{
  "num_hidden_layers": 17,
  "hidden_size": 192,
  "num_attention_heads": 2,
  "num_key_value_heads": 2,
  "head_dim": 96,
  "intermediate_size": 768,
  "vocab_size": 3788,
  "hidden_act": "squared_relu",
  "norm": "layernorm",
  "norm_place": "pre",
  "norm_eps": 1e-05,
  "positions": "rope",
  "rope_theta": 10000.0,
  "rope_fraction": 0.75,
  "qk_norm": true,
  "attn_scale": 0.102,
  "bias": "none",
  "tie_word_embeddings": false,
  "parallel_block": false,
  "init": "orth",
  "init_std_qkv": 0.046,
  "init_std_o": 0.0079,
  "init_std_up": 0.046,
  "init_std_down": 0.0079,
  "optimizer": "adam_variant",
  "learning_rate": 0.0019,
  "beta1": 0.9,
  "weight_decay": 0.14,
  "lr_head": 0.00356,
  "warmup_steps": 279,
  "schedule": "wsd",
  "decay_fraction": 1.0,
  "decay_shape": "sqrt",
  "final_lr_fraction": 0.0,
  "batch_tokens": 16384,
  "max_seq_len": 128,
  "doc_mask": false,
  "train_tokens": 131100000,
  "max_steps": 8002,
  "dataset": "wikipedia_en"
}
MLP neurons of a small language model. Each row is named by its layer, matrix (up: input weights) and neuron, and shows model dimensions 16-143. Each number is 50 + 12 x the weight over its row's rms, rounded and kept within 0 to 99.
After each neuron's rows, "fires after" lists the tokens most often just before its 100 highest values on Wikipedia text that the model never trained on; "fires in" lists the words (lower case) most often at its 100 highest values on Wikipedia text that the model never trained on.

L8.up135:54 38 46 55 39 39 49 52 39 49 56 62 40 38 33 52 60 44 71 53 58 61 72 39 40 45 59 34 62 52 45 44 60 05 58 55 44 35 65 63 46 52 31 44 53 48 71 39 49 45 46 52 42 50 40 54 37 47 46 44 48 49 48 42 30 51 66 49 51 53 44 39 54 51 88 63 55 49 51 66 38 63 40 45 66 49 52 56 61 57 34 42 53 62 73 27 41 60 50 41 41 79 42 40 44 36 44 47 45 57 57 70 68 78 68 54 42 61 43 34 38 45 49 34 52 64 30 46
fires after: ". ", "in ", "During ", "\n\n", "In ", "wh"
fires in: "his", "her", "this", "its", "whose", "their"

L9.up154:42 58 53 68 56 54 36 71 62 66 24 46 58 24 58 39 48 44 50 63 67 46 68 57 75 48 56 40 56 41 61 53 64 62 68 12 67 39 64 48 42 53 40 62 58 30 62 39 44 49 57 60 23 58 61 54 44 74 39 40 50 50 27 19 59 47 55 49 58 52 47 65 67 37 42 65 53 53 36 42 46 39 28 39 56 41 42 57 77 60 54 61 42 76 47 54 47 65 76 33 50 57 56 34 34 56 42 60 53 55 49 40 48 42 49 54 47 57 50 37 50 52 38 39 47 36 49 48
fires after: "of ", "pre", "s ", "reve", "his "
fires in: "the", "first", "revealed", "his", "its"

L2.up293:44 35 70 46 60 43 63 56 70 27 47 59 48 40 52 30 38 69 54 62 53 49 37 47 44 28 56 56 36 31 63 58 62 72 48 56 32 37 43 54 48 43 34 47 35 51 74 61 66 40 55 45 33 56 38 47 38 55 37 76 65 57 56 37 51 29 61 57 43 57 57 26 64 41 65 44 77 62 50 52 26 48 42 33 58 29 50 46 44 52 24 59 49 50 40 64 54 72 42 57 46 56 51 71 40 40 52 36 59 59 39 43 70 42 64 71 47 51 32 33 44 36 49 62 50 45 64 59
fires after: "201", "202", "200", "199", "198", "197"
fires in: "2010", "2001", "2021", "1991", "2020", "2011"

L3.up648:36 48 57 56 44 40 71 60 70 66 57 42 36 47 40 47 52 55 31 53 51 72 75 44 50 41 60 56 65 55 39 45 58 39 42 60 41 42 58 51 48 30 25 35 50 40 42 71 58 71 49 44 33 48 51 76 31 36 43 59 42 30 50 63 43 37 40 41 60 50 57 48 44 49 39 34 73 40 49 37 47 58 68 46 55 23 48 48 49 44 54 77 34 68 69 36 59 51 70 52 54 52 51 43 67 54 42 48 58 52 51 64 53 38 30 42 44 65 46 45 53 23 53 55 33 63 48 32
fires after: "| ", "- ", ". ", "\n\n"
fires in: "as", "apps", "date", "released", "died", "days"

L2.up729:17 39 61 61 32 68 47 45 60 35 46 60 41 53 59 55 57 48 27 64 58 55 35 59 36 41 50 44 55 40 59 56 64 64 57 65 52 46 54 47 81 30 31 48 43 64 78 51 44 50 49 43 37 38 33 48 43 65 29 50 62 54 48 57 28 47 61 43 53 59 44 26 41 41 68 53 60 77 49 66 37 44 71 64 70 28 63 50 45 54 55 36 41 47 39 49 72 66 36 47 44 56 34 60 65 50 53 49 50 61 38 47 47 44 34 52 50 61 42 40 28 61 54 22 51 44 56 42
fires after: "201", "200", "198", "199", "202", "197"
fires in: "2007", "2016", "1986", "2026", "2017", "1996"

L2.up176:24 45 62 64 42 52 55 61 41 31 44 42 58 45 55 50 49 83 38 58 53 69 53 61 43 50 58 70 68 72 56 66 59 74 35 41 46 55 77 46 51 54 59 44 40 52 48 49 61 46 50 35 39 18 32 46 60 54 38 71 75 71 48 44 36 70 47 58 54 77 28 37 55 31 84 48 58 62 53 56 35 52 65 68 65 43 66 48 38 58 67 59 39 56 61 56 55 56 50 50 35 45 35 51 52 55 39 64 57 52 31 46 45 56 40 52 58 46 23 38 56 55 51 47 40 48 42 33
fires after: "202", "200", "201", "199", "198"
fires in: "2024", "2014", "2004", "1994", "2025", "2005"

L2.up590:62 27 62 61 69 37 52 54 52 43 63 54 35 63 29 41 31 54 29 38 59 56 38 31 46 35 70 49 60 33 50 54 30 37 53 54 48 52 51 60 49 47 63 46 49 63 76 54 36 57 45 36 43 48 26 38 44 44 44 64 70 43 60 61 18 30 59 23 43 55 45 44 33 46 65 38 59 60 52 50 34 50 64 48 61 63 68 33 22 55 54 45 45 60 48 47 40 64 74 37 59 34 60 73 59 50 55 52 56 61 50 57 72 49 52 64 48 58 43 55 55 58 59 52 40 48 47 45
fires after: "201", "202", "200", "198", "199"
fires in: "2010", "2020", "2000", "1980", "1990", "1960"

L7.up392:46 62 68 87 56 41 55 65 49 58 22 62 49 59 41 26 62 42 53 62 69 26 45 58 58 52 43 60 59 49 38 34 65 46 50 49 48 24 51 48 30 71 57 55 67 45 64 45 47 49 66 58 62 50 65 49 54 53 36 44 63 36 30 46 74 61 37 53 56 47 53 45 56 48 55 47 47 72 47 70 49 47 33 48 67 52 39 43 51 56 24 46 36 51 36 62 48 58 60 52 17 42 59 51 49 43 64 43 47 33 58 22 44 69 45 47 40 32 54 38 44 40 38 33 49 53 37 48
fires after: "of ", "at ", "throughout "
fires in: "the", "that"

L7.up538:65 55 45 45 64 43 72 50 26 52 52 54 74 37 60 68 50 60 59 43 56 26 60 56 51 49 47 60 49 62 45 47 43 35 29 33 56 36 63 58 35 68 70 29 40 47 55 61 34 56 63 63 32 71 39 58 45 79 45 56 34 60 60 44 55 43 55 46 61 43 18 57 74 42 57 61 64 36 56 64 23 51 38 62 64 68 26 54 60 28 64 58 32 60 37 55 55 62 59 61 54 60 55 72 32 48 40 52 33 50 46 67 59 51 66 49 26 50 53 47 47 58 67 62 51 38 44 46
fires after: "of ", "and ", "for ", "to ", "by ", "wh"
fires in: "his", "a", "their", "whose", "the"